From a checkpoint of a small transformer trained on Wikipedia.
Size: 13 layers, width 192, 7.42M parameters.
Architecture: LayerNorm before each block, learned and rotary positions, biases on query, key and value.
MLP neurons of a small language model. Each row is named by its layer, matrix (gate and up: input weights) and neuron, and shows model dimensions 0-95. Each number is 128 + 32 x the weight over its row's rms, rounded and kept within 0 to 255. A neuron's up and down rows have the sign that makes its largest values positive.
After each neuron's rows, "fires on" lists the tokens most often at its 100 highest values on Wikipedia text that the model never trained on.

L5.gate470 [102  94 123 200 106 155 165 168 114  95 192 159 167 117 156 115 171 168 141  80 139 146  98 138 118 132  99 147 104 109 128 159 104 123 135 167 101 143  72 138 103  86 120 151 123 132  58 144  99 164 103 153 180 111 101 104 114 179 138 169  93 133 103  83  84 138 135 148 105 147 146 146 122  62 144 208 145 169  72  74 103 147 157  79 112 152 157 119 205 131 104 139 108 140 165 122]
L5.up470 [ 83  89 140 137 142 107 136 190 167 167  97 104 103 138 108 140  55 148 143 120  80 178 108 141 146 123  60 155  76 136 157  92  78 114 101 154 128 168 128  69 124 101 113 143 109 113 120 143 115 110 141  71 120 115  95 184 114  63  93 188 117 141 148 157  92 129 160 121 121 223 132 100 170 150 132 138 139 158 126 101 109 173 154 186 151 137  74  79 134 170 147 136 164 128 126 135]
fires on: "e", " Te", "i", "y", "a"

L3.gate5 [ 88 159 113 192 149  71 174  95  92 164 166  62 134 110 101  96 162 127 115 153 108 119 162  90  85 138 101 197 145 111 142 113 179  89 155 173 109 140 179 121 124 198 129 131 115 111 125  65 187 104 165 101 111  63 137  59  88  73 126 149 141 129 111 119 150 137  99 142 155 135 170  75 113 111 140 138 145 119  94 105 178 117 155 120 140 119 176  64 140  72  68 107 157 135 156 120]
L3.up5 [181 110 166 143 161  77 118 146 148 172 175  56  89 149  66 130 190 166 145 108 102 104  88  74  97 112 128 177 159 143 164 119 107 141 120 141 149 142 124  94 133 148 128 151 141 140 182 115 121  90 117  84 135  67 132  99 129 126  86 140 157 161 134  87 119  97 125 141 183  66 176  98 125 149 158 110 123 128  96 112 184 145  98  71 138 202  98 145 119 137  97 165 153 117 150 145]
fires on: " inter", " trans", " Sur", "ter", " Inter"

L9.gate598 [117 182 132 111 150  93 106 135  84  97 112 139 177 103  83 156 181 111 121 193 126 149 105  89 184 158 106 159  95 118 128 124 192 147  99 144 140 168  69 164 167 116 191 132 126 175 167 167 135 170 144 128  71 147 151 149  95 133 119 209 110 125  95 121  99  77 106 141 188 149 142 175 140 159 165 166 154 120  89 112 147 149 140 105 132  40 156 108 137 170  91 134 176 121 101 163]
L9.up598 [ 98 171 152  94 120  94 182 136 116 145 130  80 125 102 156 151 154 119 113 189 116 141 153 124 157 143 127 177  77 126  86  93 106 223  98 144 130 150  95 148 108 117 145 133 125 110 173 142 177  93 123 113 115 178 139 113  97  68 118 156 143 144 121 104 142 128 102 154  98 179 116 136 162  67 158 124 198 118 159 182  85  33  96 152 117 140 109 119 121 144 118 123 159 146  97 147]
fires on: "\n\n", " career", "\n", "iography"

L10.gate458 [ 98 102 181 127 105 170  72 115 182 104 101  93 182 137 138 144 119 169  97  79 178 124 103 209 155 104 136 125 171  86 148 127 111 118  97 104 164 135 150 136  98 128 170 126 141 145 147 133 119 191 175 118 118 128 188  66 153 125 136 168  93 134 122 117  61 140 146 116 128 142 142 106 122 140 134 140 115 212 184 150 130 108  87 199  86 109 115 129 160 109 144 128 169 159 192 145]
L10.up458 [ 84 145 159 103 153 127 141 135 170 127  85 153 168  92 199 159 131  93 122  75  82 139 144 108 111  79 150 142 144 125 119 199  79 109 128 179 124 115 144 121  83 153 104 140 101 136 109 165 118 199 132 152 115 131 174 116 139 157 122 144 158 163  79 124 115 116  93  97 112 127 167 160 156 169  93 136  66 118 132 189 105 133 113  89 116  69 120  50  85  96 179 153 206 180 147 107]
fires on: " ent", " app", "p", " he", "app", " ret"

L2.gate492 [102 142 157 150 133 118 147 142 135  87 120 127 216 113 125 137 147 110  83 124 169 108 130  73 144 150 149 116 165 109 147  71 102  86 124 120  99 179 131 120  90 128 191 149 129 168 163  61 192 130 102 108 120 149 131  59  99 157 131 167 100 139  90  99 102 111 118 156 156 135 110  91 146 128 156 104 165 175 102 104 128 106 118  91 157 164  84 154 137 154 148 131 220 143 117  71]
L2.up492 [122 143 166 196 166 166 144 120 120 134 107 133 131 112 126 151 142 137  29 124 154 116 160 144 197 111 115 164 178 147 110 110  81 111  72  92 102 129 150  96 153 185 113 157  93 101 184 173  76 147  89 103 143 201 145 129 158 128 187 130  98  99 100 112 132  84 105  77 187 123 115  99  87 140 111  83 169 160 123  98 123 107 172 124 132  95  84 178 189 110 108 204 171 156  91  73]
fires on: " called", "\n", "ft", "\n\n", " hand", "ement"

L5.gate72 [ 96  80 125 159 146 139 158 118 147 135 161 156 110 150 144 105 162 109  98 161  96 170 153 115 108 151  96 104 137 134 144  80 131  63 148  83 103 126  70 214 114 134 150 138 118 154  87  87 171 112 122 140 131 172 127 144  71 186 112 141  88 108 144 185 166 143  55  78  44 138 100 136 125 169 141 122  72 113 150 121 131 159 179  89 147 133 112  91 154 122 132 174  79 121  61 150]
L5.up72 [104 129 169  84  90 162 125 123 145 141 129 152 125  99 103  94  99  98  83 139 122 113 136 177 117  56 115  85 138 158 170 168 117 141  98  73  61 211  77 146 122  92 135 136 139  52 145 136 165  95 164 145 105 101 103 165 150 173  90 127 132  93 168 119 168  95 107 186 124 119 207 123 147 108 124 176 129  93 164 102 150 100 115 147 118 142 120 120 134 148 104 101 129 174  78 136]
fires on: "ord", "el", "ust", "cast", " conf", "at"

L10.gate364 [101 151 133 148  87  77 147 121 162 129 120 190 157 185  84  96 162 139  61 131  95  75  94 112 123  98 139 133 130 156 137 164 140 148 143  34 140 101 145 121 192 118 152 169  92 164 118 111 139 138 154 145 141 130 154 105  79 114 165 117  34 147 122 123 131 114 126 122  92 142 133 106 188 126 173 123 154 175 157 146 139 155 132 119 128 181  97 124 147  81 169 157 105 104  83 125]
L10.up364 [130 104 122 114 118  80 126 134 133 149 123 113  87 170 117 100 235 139 195 119  91 103 150 134 114 128 198 235 139  50 158 111  99 166 122 120  91  92 158  86 190  94 183  68 139 128 186  96 130 120 136 109 142  96 132 107 117 167 168 153  88 137 121 123 110 115 120 208 109 120  74 172 134 101  90 126 128 132 133 175  64 103 118  79 184 118  89 120 138 115  57 136 121  83  46 144]
fires on: " t", " st"

L5.gate620 [131 154 166 185 133 173 123 123 160 184 169 115 136 184 201  29 165 107 143 151 135 113 125 116 147  98  87  93 135  87  78 102 129  73 147 152  90  94 166 115  97 100 106 134 104 126 150 120  96 118 169 123  99 136  80 176 157 102 116 112  98 100 146  74 130 134 138 111 132 112  56 121 155 152 118 177 164  89 167 127  95 113 130 118 152 125 122 135 127 159  99 130  78 146 128 182]
L5.up620 [ 91 152 172 134 166 178  66 141 190 181  98 178 103 108  90 111 138 129 135 159 118  63 120 118 129 164 122 124  81 120  81 163  59 122 125 112 130 143 144  78 201 129 124  75 109 170 116 125 107 141 130 127  41 103 147 125  65 144 103 135 139 135 127 113 112 144  52  87  72 129  98 101 120 160 146 171 178 113 104 164  67 128 127 136 124 129 169 132 105 138  58 108  90 134 118 166]
fires on: " re", "ö", "ro", "ree", "ä"

L2.gate176 [ 99 145 186 153  90 151 166 120 105 122 170  76 160 104 113 106  98 120 117 128 166  98 199 113  90 126 131 138 152 143 159 138 148  79 114 185 165  77 180 134  92 178 135 129 127  93 205 128 156 146 133 205 109  96 137 144  84 192 161  67 106 130 127 100 123 127 138  87 164 158 121 171 101 126 102 161 124  78 137 131 112  93 121 123 124 128 171 150 125 137 130 159 151 128 129  78]
L2.up176 [109 108 137  89 179 110 135 109 136 122 104 133 119 132 157 147 156  63 195 169 116  74 117 199 111 138 159  91 173 101 206 151 122 164 120 101 113  86 151 146 124 111 123 189  91 151 140 113 142 145 101 129 107 162 139 115 169 139 196 159 179 149 153 109  99 153 117  84  73 111 157 124 118 122 125  60 121 127 166  97 152 152 101 146 130 147 145  97 110  45 122 151  84 138 166  71]
fires on: " of ", " and ", " to ", " – "

L5.gate206 [ 76 134 196 120 131 138  55  95 167 202 111  64 165 114 128 139 168 151 100  99 136 130 141 126  87 165 147 148 119  92  94 146 159 149 166 219  99 100  72 175 186 117 114  71 154  82 164 123 155 124 154 145 141 154 148 135 122 121 130 130 145  71 124 131 112 194 117 144 152 120 104  67 152 204  84 166 148 112 137 179  74 105 172  93 148 137 159 117 145 109 107 132  96 131 167 112]
L5.up206 [ 89 135 197 142 105 143 161 134 112 123  98  82 163 149 172 142  82 137 109  58 136 127 104 119 129 140 147 135 106 164 127 116 197 158 142 128 132 132  75 145 155 103 112 118 104  45 147 105 163 115 139 123 120 130 139 221  95 151 132 141 138 107 115  40 141 154 116  73 150 131 172  85 120 142 132  86  68 116 147 100 132 141 105 111 152 101 121 143 116 152 105  73 125 149 138  99]
fires on: " of", ":", " of L", "s:", " of S", " of the"

L8.gate176 [133 110 119 195  92 129 144 139 170  83 154 138 116 144 147 171 128 170  80  85 105 144 163 103 134  68 169 140 100  96  85 164 141 144 149 135 104 161 168 148 129 156 112 231 146 111 131 209 140 116 148 100 139 208 143 156  88  93 165 127 136 108 120 124 110 111 125 149 165 140 148 133  91 154 146 182 111 114 112 132 184 144 144  81 140 109 149 120 190 146 184 104 182 140 182  57]
L8.up176 [ 86  89  96 176  85 157 186 118 162 133 145 136 102 128 135 130 109 156 123 140 111  66 165 125 113 113 120 170 130 186  43 161 123 123 124 125 127 114 116  64 148 179 172 124  66  67 141 161 114 109 148 128 111 155 134 163  83 145  92 156 113 131 128 110  98 145 147 107 177 145 156 149  99 154 134 148 126 144 128 132  74 123 215 162 128 127 134 138  66 153 115 138 166 107 119  96]
fires on: "y", "er", "e", "h", "ik"

L3.gate540 [118 152 131 126 128 115 122  90 215  91  95 120 114 117 170 148 198 146 148 151 103 142 131 146 163 143 154 178 180 158 190 155 152 128 150 128 160 157 160 117 123 216  92 104 128 132 173 129  82 124 126  86 186 111 122 142  97 141 161 149 100 115 103 142 145 123  71 164 183 146 162  98  92 151 117 157 105 172 155 134 163 141 152 117 169 134 199  66  71 162 116 108 100 141 139  84]
L3.up540 [143 133 140 120 144 123 111 108 237 114  93 145 142  67 171 178 144 126 115 138 142  77  87 120 199 116 134 127 184 145 164 155 143 142  58 144 144  87  92 108 214 177 102 120 128 115 158 145 100 117  98 138 167 104 130 103 149 113 139 116 126 199 136 143 121 145 124 145 168 117  78 127  56 157 173 212 127 147  95 165 134 124  87 176 121  98 174 102  79 172 127 113 104 163 137 113]
fires on: " for", " cont", ").", " for the", " for his"

L8.gate372 [ 98 178 122 159 115 130 113 109 114 143 136 147 165 111  49 110 191 147  91 115 139  85 134 140 191 122 116 110  68 141 130 151  96 151 169 102 147 162 120 133  90 197 119 106  96 108 142 126 184 155 118 151 103  93 108  96 152 163 203 178 119 130 157 100  99 125  96 171 187 135 153  96 117 133  87  83 136 163 126 101 111 116 166 142 185  86 106  88 147 217 111 118 126 166 118 102]
L8.up372 [126 187  79 147  69 150 181 157 158 205 101 104 153 223 164 156 165 151 107 122 103 155 151 157 145 186 159 124 133  68  68 160 117  83  66 171 164 148 154 138 104 151  86 132  91 125  85 137 143 159 175 100 129 152 110 157 151 123 199 155 108 148 164 138 151 135 146 124  66 139  72  79 106  99 117  96 158  87 113 188 152  70 124 121 141 128  89 141 126 121 103  74 158 117  98 133]
fires on: "\n", "\n\n", "ond", "ir", "ot", " Play"

L3.gate512 [113  86 111 157  79 133 159 123  83 160 129 169 142 106 120 150 117 173  49 128 119 119 120  74 140 154 108  61 193  94  96 122 114 160  68 159 129 180 133 126 101 150 127 148 116 118 153 115 163 145  99  77 111  39 130 154 140  73 116 136 143 133 100  95 172 129 103 114 141 134 199  77 106  99 139 152 174 107 168 118 105 110 168 151  81 101  84 164 122 116 113 120 120 133 138  85]
L3.up512 [162 118 145 160 115 206 144 153  93 152 119 156 157 107 161 112 193  93 144 105 113 109 132 125 149 115 107  77 159 122 111 142  94  83 127 131 161 105 223 201 144 183 134 155 119 100 124 114 110 109 175 109  80  94 179 125 140  95 158 189 111  89  86 125 117 131 100 140  77 113 122 119  63 114 191 115 115 131 140 143 157 133  79 152 119 128 107 193 130 119  93 117 123  71  98 147]
fires on: " died", "| Party", "\n\n", " won", "\n", " received"

L5.gate523 [ 81 153 101 123 123 145 109 102  90 106 141 148 162 123 117 206 122 146  89 106 102 129 157 151 149 149 172 129  93 123 163 136 163 136 108 149 154  86 100 119 173 169 138  90 141 107 144 131 104  95 170  90 137  48 157  85 124 171 112 190 145 128 105 116  77 138 107 180  98  54 135 130 121 158 127 117  80 144  67 143 105 130 144 129 118 166 137  99 136 153  73 101 131 119 153 141]
L5.up523 [ 83 171 124 101  92 111 127 158 172 101 133  92 196 101 115 127 101  98  85 149 113 114  88 155  70 160 134 138 152 152 131 101 191 153 106 177 132 128 128 133 119 140 142 129  94  91 151 159 195 119 182 162 147 103 161 149 104 132  87 112 138 138 170  93 162 176 162 145 159 135 157 107  79 143 145 101 111 159 122  72 140 118 165 151 121 139 158 156 140 125 122  98 167 147 140 103]
fires on: ":", "-", "s:"

L8.gate584 [114 111 115  83 138 115 106 156 131 169 137 115 107 161 126 174 118  82  82 117 196 195 157 169 125 134 116  94 119 138 103  62 111 133 118  85 107 156 128 175 134 159  70  45 138 135 190 126 140 176 145  66 146  91 160 125 115 128 171 134 152 168 115 137 119 115  76 146 117 121 154  79 117  85 141 146 110 122 105 131  96 122 102 124 143 147 137 107 187 114 107 146  93  97 121 111]
L8.up584 [130 115 126  75 130  89 124  93 140 129 175 173 108 142 162  80 162 106 147 115 137 141 102 144 148  95  85 125  82  93 115 108 109 114 119 139 162 123 132 102 120 149 124  66  88 157 152 161 107 150 109 132 230  93 115 137 118 109 101 138 166  76 119  79 131 175 121  99 118 127 181 105 164 115 137 145 141 140 137 201 113 113 124 195 120 127  99 121 142 121 128 143  93  90  73 155]
fires on: "-", " and", " it", " later", " part", "ly"

L10.gate197 [ 97 107 132 146 117  70 145 121 197 130 110 150 120  96 110 120 183 133 113 134 121 142 187 206 130 145 124 116  89  61 138 178 116 167  96  86  85 132 118 152 102  99  74 130 111 131 138 150 188 135  98  89 132 116 103 113 113 104 159 140 199 102  62 113 148 131  68 180  74 102 126 154 153  94 134 199 148 156 126 134 140 142 118 148 101 113 139 100 165 154 157 135  94 113 116 173]
L10.up197 [131 176 132  59 149 103 148 110 154 223 148 118 164 153  97 145 136  35 138 163 103 124 148 176 151 102 135 148 149 158 116  76 128 179  79  90  43 148  95 130 166 119  87  93 165 141 140 134 200  42 103 168 158 163 115 127 111 145 124 113 149 123  97 126  87 159 139 114  77 142 141 131 135 124 159 147 120 123 152 178 141 146 135 170 126 129 111 143 128 101 113 138 126 171 141 144]
fires on: " most", " high", " low", " is", "ly", " and"

L5.gate548 [ 73 150 171 181 114  75 144 117 190  76 111  99 126 139 130 132 162  99 126 112 141 104 151 138 170 142  92 143 131 133  95 140 169 109  88 149 153 123 125 115 132 114 101 161  99  86 162 103 149 127 137 155 130 107 197 138  97 172 117 137 139 137 111 135 135 178 117 122 197 143 135 123 117  80 136 100 166 150 130 121 159 122 105 154 128  93 167  52 188  72 108 175 129 131 109 145]
L5.up548 [148 167 114 147  97 165 119 152 187 135 149 171 136 158 129  86 111  97 171 165 175 114 162 180 153  78 130 157 128  99 178 116 171  95 142 153 174  74 141  86 140 107  95 124 134  94 120 138 136 127 116  96 139 140  76 156 116  89 161  82 172 143 126  98 101 147 141 120 131 172 101 145  91 139 174  82  80 109 148 157 152 140 133  95 168 211  92 134 102 101  75 108 179 183 201 128]
fires on: " ", " the", "g", " to", " to ", " of "

L2.gate53 [124 158 139 126  88  48 141 109 190 114 108 124 154 124 200 148 149 142 146 114 136 149 143  99 181 181 109 128 107 123  96 130 153  79  71 127 151  93 161 102 147 169 138  98 162 170 195 147  80 114 116  76  86 140  80 102 119  88 159 160 105 141 128 134 112 147 158 200  99 165 119 134 110  85 161 136 123 132  65 173  55 140 115 174 129 151 102 150 121 128  96 109 132  95 102  97]
L2.up53 [126  99  98 179 160  96 138  81 194 124 164  81 107 140 173 173 143 142  84 163 114 134 141 121 142 144 145  61 159 146 131 140 161  55 153 131 110 102 115  58 122 125 150 107 142 115  89 130  82 105 148 175  93 164 132 120  96 105 207 220 140 128 135 144 104 153 114 211 122 155 102 156  59  75 136  67 108 167  86  80  96  93 107 148 194 120 148 161 129 174  80 143 149 114  99 112]
fires on: ", R", "- R", " of R", "ón", " | R", "R"

L9.gate7 [146  81  80 172  91 175 171 142 169 104 100 107 119 103 123 136 136 147 102 143 103  99  63 120 103  95 131 140 135 101 156 118 104 101  87 165 132 151  74 130 163 154 137  87 128 123 181  74  98 111  76 127 122 101 156 116 136 180  80 100 160 101 147 108 137 117  97 163  87  96 135  84 115 109 125 107 131 124 123 127 126 117 112  87 193  92 167 151 192  94 133 122 120 148 219 136]
L9.up7 [204  96 169 138 128  94  98 184 150 173 159  93 157 118  98 115  88 121 113 189 106 157 105  66 106 107 202 142 134 130 154 121 110 102 147 222  98  99  65 125  89 162 161 101 158 124 191 115  86 111 128 137 145 123 168 143 153 148 139  89 128 124 140  86 122  77 122 136 119  94 153  72 150  59 179 111 167 122 137 126 143 120 143 136 134  84 125 128  93 159  92 104 101 130 163 147]
fires on: " ex", " inter", "on", " Ex", " Inter", " con"

L2.gate249 [144  75 101  85 111 110 123 147 118 181  82 142 162 107 134 137 125  60 136 163 141 127 130 168  74 124 165 110 150  80 168 111 209 110 175 102 139  79 149 127 145 115 160 145 121 172 129 125  65  83 134 142 110 141 106 118  76 123 125  96 111 145  84  91 128 130 151 147 128 100 142 159  92  86  91 141 104 164 148 252 207  89  99 143 121 131 109  91  87 103 181 106 119 162 181 161]
L2.up249 [ 71 102  86  71 106 147  94 208  67 138 109 145 138 123 153  79 110 128 182 164 167  77 154 103  71 120 118 105 194 194 166 114 105 121 167 165 149 126 178  91 131 128 125 110 113 129 138 155  51 150 146 185 118 132 175  79 152 116 154  82 163 124 120 137 101 131 123 109 132 184 141  96 128  57 104  92 148 185 188 122 180 151 132 135 103 178 166 148 110 103 130 112 150 168 127 141]
fires on: " j", " long", " sw", " h", " r"

L3.gate323 [ 94  66 149 155 123 146 197 120 111  81 132 123 141  97  75 114 114 128  81  62 105 100 138  90 145  47 125 139 134 146  62 129 135 144 165 161  86 157 144  81  81 124 124 162  63 129 131 101  75 120  80 138 137 174 131 129 160  95 127 122 143  87 130 111 127 104  89 102 107 142  96  62 157 130 148  46 135 119 100 165  90 154 137 151 141  73  97 114 111 145 124  86 137 110 129  94]
L3.up323 [122 119 165 130 145 131 107 148 163  81  57 108 145 156 105 156 115 155 124  77 130 134 215  86 135 137 148 136  90 149  75 137 124 162  76 151  61  78  95 128 112 109 143 159 121  90 149 140 107 133 109 125 119 134 123 126 148 124 146 140 128  91 134 132 145 127 132  86  90 108 166  70 178 163  94 118 126 144  68 161 153 106 118 135 161  84 106  88 167 157 162  52 163 124 128 111]
fires on: " qu", " called", " der", " Ang", " repl"

L10.gate409 [160 156 202  79  89 141 127 127 187 161 107 123 129 120 169 188 148 119 131 105 158 150 135 188 130  91 139  69 123 141 145  78 125 183 135 158 178 154  54  70 166 101 100 120 102 130 166 150 119 151 133  93 162  95 139 170  96 141 122  94 139 190 118 114 134  87 151  96 159 153 129 108 124 177 124  98 136 188 174 113 104 121 140  96 136 122 106 107 144 112  88 149 130  63 199 133]
L10.up409 [ 84 133 126 116 128 139 143 158 156  97 126 144 125 162  83  95 141 149 176  95 145 109 131 185 154 131 112 121 195 104 111  77  78  88 102 129 123  83 126 163 167  90 157 110 103  83 169 145 140 138 161 186 159 129 114  81 109 183 179 161 134  47 140 117 171 144 128 155  98 153  77 124 180 105 154 124 172 124 111 145 109  60 122 119 117 113 115  82  58 134  80 153  96 156 109 128]
fires on: " st", "st", " m", ", st"

L8.gate92 [102 201 137 123 140  77 100 157  89 208 120 129 126 193 125 112 146 134  67 141 139 103 130 154 110 153 108  57 125 112 105 146 100  62 104 127 100 190 142 167 110 122 120 127 175 159  67 122 134 113 164 181  96  99 124 169 147 117 132 108 103 179  76 163 164 132 110 135 128  93  46 121 136 151  95 181 146  99 129 141  87 126 139 108  96 115  83 157  95 162 104 140 120 127  92  66]
L8.up92 [ 89 163 120 107 155 151  87 201  75 168 167 145 183 102 115  71 140 163 130 137  86 106 121 132 117 169 144 107 191 182  78 137 119 131  95 112 100 146 179 159 130 166 130 107 147 142 132  96 137 146 137 156 105  98 102 152 128  99  71 124 127 111  83 102 104 132  94 120 121 168  68 139  95 102 172 129 165 160 111 143  87 193  89 142 151  45 113 142  99 180 161  80  75  95 146 114]
fires on: " re", " week", " pre"

L5.gate73 [108 140 165 181 132 129 129 133 115  64 128 102 116 140 106 229 129 135 124 144 174 187 137 177  65 185 157 112 170 180 192  53 132 132 126 152  84 185  96 141 163  83 132 141  90  70 144  68 104 105  96 132  89 124 141 172 172 180 148 143 151 102 127  34 168 142  91 197 167 145 161 131 140 162 106 141 121 123 164 112 138 159 124 136  87 141 119  96 161 112  90 124 153 154  92 172]
L5.up73 [ 94 160  83 200 155 100 140 104 127 149 161 130 128 140 158 159 138 118 131 138 157 112 102 133 104 148  90 108 188  87 195 149 124 127 181 134  86 154 118 191 144  81 145 133  79 124 146  85  97 111 164 135 164  99 118 126 126 161  75 162 152 130  86 122 115 175 137 126  80 124 221 166 107 157  96 148 123 170 147 138  75 115 156 154 150 149  98 158 160 173  97 130 104 164 158 129]
fires on: "el", "er", "ly", "a", "est"

L3.gate238 [104  91 129 153  60 157 138 111 147 100 154 120 145  85 112 159 137 122 143 158  89 106 186  95 143 207 116 144 133  97 163 118 115 128 166 131  86  89  92 155 168 167 131 155 136 131 122 132 128 189 127 170 106  99 117 132  85 195  68 182 118 157 103  92 132 167 118 133 116  91  96 174 161  98 133 156 136 120 123  54  76 132 159 124 143 151 118  98 147  37 104  97  76 107 135 142]
L3.up238 [ 67 117 107 108 133 213  98 134 140 147 167 118 179 142 134 154 122 158 117 155 103 162 123 108 134 120 152 137 101 104  96  63 148 154 176 145 110 109  94 111 139 109 130  83 101  99 150  99 100 121 139 119 151 130 154 156  85 185  95 189 114 106 130 135 133 124 194 162 117 137 169 163  34 145 127 135  53 125  81  89 146 143 134 154 142  83  70  82 116  93 127 156 110 144  97 163]
fires on: " br", "str", ") | ", "-", " particip", " compet"

L3.gate107 [104 179  78 104 126 102 147  39 174 148 134 115 183 132 105 124 145 111 111 101 154 158 127 110  80 173 169 170 106  71 132 117 154 125 105 103  87 124  73 123 169 133 160  88 125 121 101 145 168  68 129 165 160 177 106 176  85  87 193 152  86 113 146 123 109  86 116 105 154 189  89 151 158 145 122 136 166  98 151 137 171 150 118  90  90 114  91 158 154 147 103 143  59 110 186 153]
L3.up107 [129 108 129 116 107 154 159  44 178 160 107 122 147  98 154 185  78 169 144 122 146 162 112 184  56 156 120 148 139 101 107 108 152 121  88 143 148 175  88 132 165  85 154 142 111  91 128 149 192 146 100 129 132 108 177  76  99 147 104 169  87 157 130 138 143  47  87 136 127 119 161 141 123  74 130  89 138 106 101 168 133 142 102  93 149  89 138 114 149 116 134 122 100 144 124 166]
fires on: " is", " still", "\n", "\n\n", ", which is", " was"

L2.gate272 [ 82 132 104 137  47 184  93  82 158 130 124 178 149 101 125  83 111 118 150 155 156 161 152 214 112 139 104  39 120 173 163  56 120 152 161 156 141 123  85  99 150 159 130  96  85 101 134 134 132 101 153 154 131 157  96  67  84 118 125 113  85 171 108 171 118 139 150 112  78 151 127 154  78  95 133 151 134 124 106 140 114  44  95 122  97 131 151  90 104  81 103 114 143 162 141 154]
L2.up272 [115 132 163  73  89 119 123 102 143 157 152 146 131  94 103 126 158 107 109 121 199 132 140 143 135 159 112 190 109  99  93 114 158 152 146 150  98 173  33 103 131 132 137 166  90 165 107 187 131 157 142 143 128 120 145 109 125 212 141 144  77 138  97 127 140  75 171 126 142 131 159 160 143  72 204 128  93  99 128  73  43 185 162 120 142 131 115 196 144  95  65 157 108 150  93  94]
fires on: "\n", "Personal", ":", " post", "ribution", " ass"

L3.gate631 [124 158 128  92 119 153 133 149 193 131 138  74  89 116 139 153 177  88 104 170  89 130 146 109 114 158 142 138 164 158 109  99 141 155 116 140 131 102 129  97 142 149 194 148 147 141 148  98  90  89  93 178  89  78  88  88 147 119 103 162 142 144 138  82 127 130 133 185 134 145 141 132 127 141 117 207 172 141 133 185 180 126 132 146 122 132 112 164  68 188 182 106 156 137 122  72]
L3.up631 [135  82 128 102 130 144 126 148 148 128  76 119 170 121 127 171 165 112  59 118 110  80 138 116 134 216 140 163 198 119 164 141 107 126 178 109 122  95 105 127 143  88 154 125 137 191 116 116 126  75  61 124  81  46  64  65 157 133 154 121 125 134 175 115 127  96 115 150  95 103 133 161  87 153 115 158 149 121 151 159 150 129 120 135 104 154 146 195 132 115 142 141 124 128 110 159]
fires on: ").", "es.", "s."

L9.gate276 [103 130 110 169 106 121 169 151 138 182 147 145 169 101 129 163 113 129 174 137 113 147  76  96 126 109 102 180 124 171 107  92 109 149 105 125 101 154  81 136  91 130 157 138  93  54 155  78 147 116 142 158 136  93 106  99  94 139 136 113 128 116 114  79 202  88 142 171 135  83 122 137 113 156 189 118  68 119 111 108 133  97 168  66 187 165 141  89 174 146 106  88  91  83 143 181]
L9.up276 [101 171 129  81 195  83 167 107 117 109 133  83 152  90 134 161 122 139 146 119 143 100  91 100 147 145 125 153 104 162 158 119 162 101 109 147 117 141 126 147  95 155 151 159 128 137 129 170 204 160 103 136 104  95  62 148 112 122 145  57 154 137 183 120 160 114  97  92 124 103 208 175 155 143 159 109  84 101  94 187 107  98 147 119 122 176 130 100 162 103 163 115 148 115 173 180]
fires on: " dis", " inter", "ter", "is", " on ", " ab"

L3.gate580 [120 124 175 130 178 141  93 163 182 149 117  77 125 160 144 104 117  73 107 163 131 153  99  90 223 154 167 138 119 112 128  90 103  62 108 102  88  68 110 132 133 133 170 118 120 125 140 161 173 119 144 154 147 115 143 143 123 164 171 121 155 132 156  95 181 145 139 128 124 130 154 126 153 149 120 175  69 125 145 210  85  75  95 115 154  85  46 120 142 137  73 169 112 101 115 137]
L3.up580 [163 125 141  77 134 127 134 152 133  72  85  76 121  97 160 127  97 118 162 197 101 158 112 140 118  72 145 131 146 161 124 112  67  81 143 128 111 151  64  71 177 163 107 166 155 117 206 153 109 115 113 124 118 106 163 103 116 165 129 116 102 137 107 167 194 161 182  83 164 108 118  76  79 184  96 158 173 129 130  86 155 114 106 108  91 106 153 125 156  91 121 153 106 121 137 112]
fires on: " process", "cess", " help", " contract", " allow", " caus"

L5.gate283 [ 74  92 126  95 143 107 149 140 139 139 176 155 173 118 111 166 144 154 106 184 134 157 128 153 104 111 122 106  62 124  78  90  98 177  90 150 182 151 166 121  88  73 132  95 102 123 125 116  95 126  87 181 183 114 104 158 134  72 182 144 196 141 109  84 147 145  53 136 112 159 109 109  85 164 151 109 116 130 107 178 107 132 150 154 123 191  84  62 125 139 125 145 135 152  90 102]
L5.up283 [132 129 123 146 105 145  62 147 107 112 106 180 133  48 139 191 206 121 159 113 111 118 104 146 109 153 109 134 155 132  92 115 148 157 145 132 154 127 149  82 192 142 121 144 140 106 100 127 130 111 120 170 112 141 140 163 117 167 136 156 161 109 130 192  97 102  66 114 185 206 139 107 127 104 154 100 130  72 123  92 100 140  80 162 117 149 110 120 108 106 154 151 186 167 104 124]
fires on: "one", "ay", "ock", "ott", "ig", "os"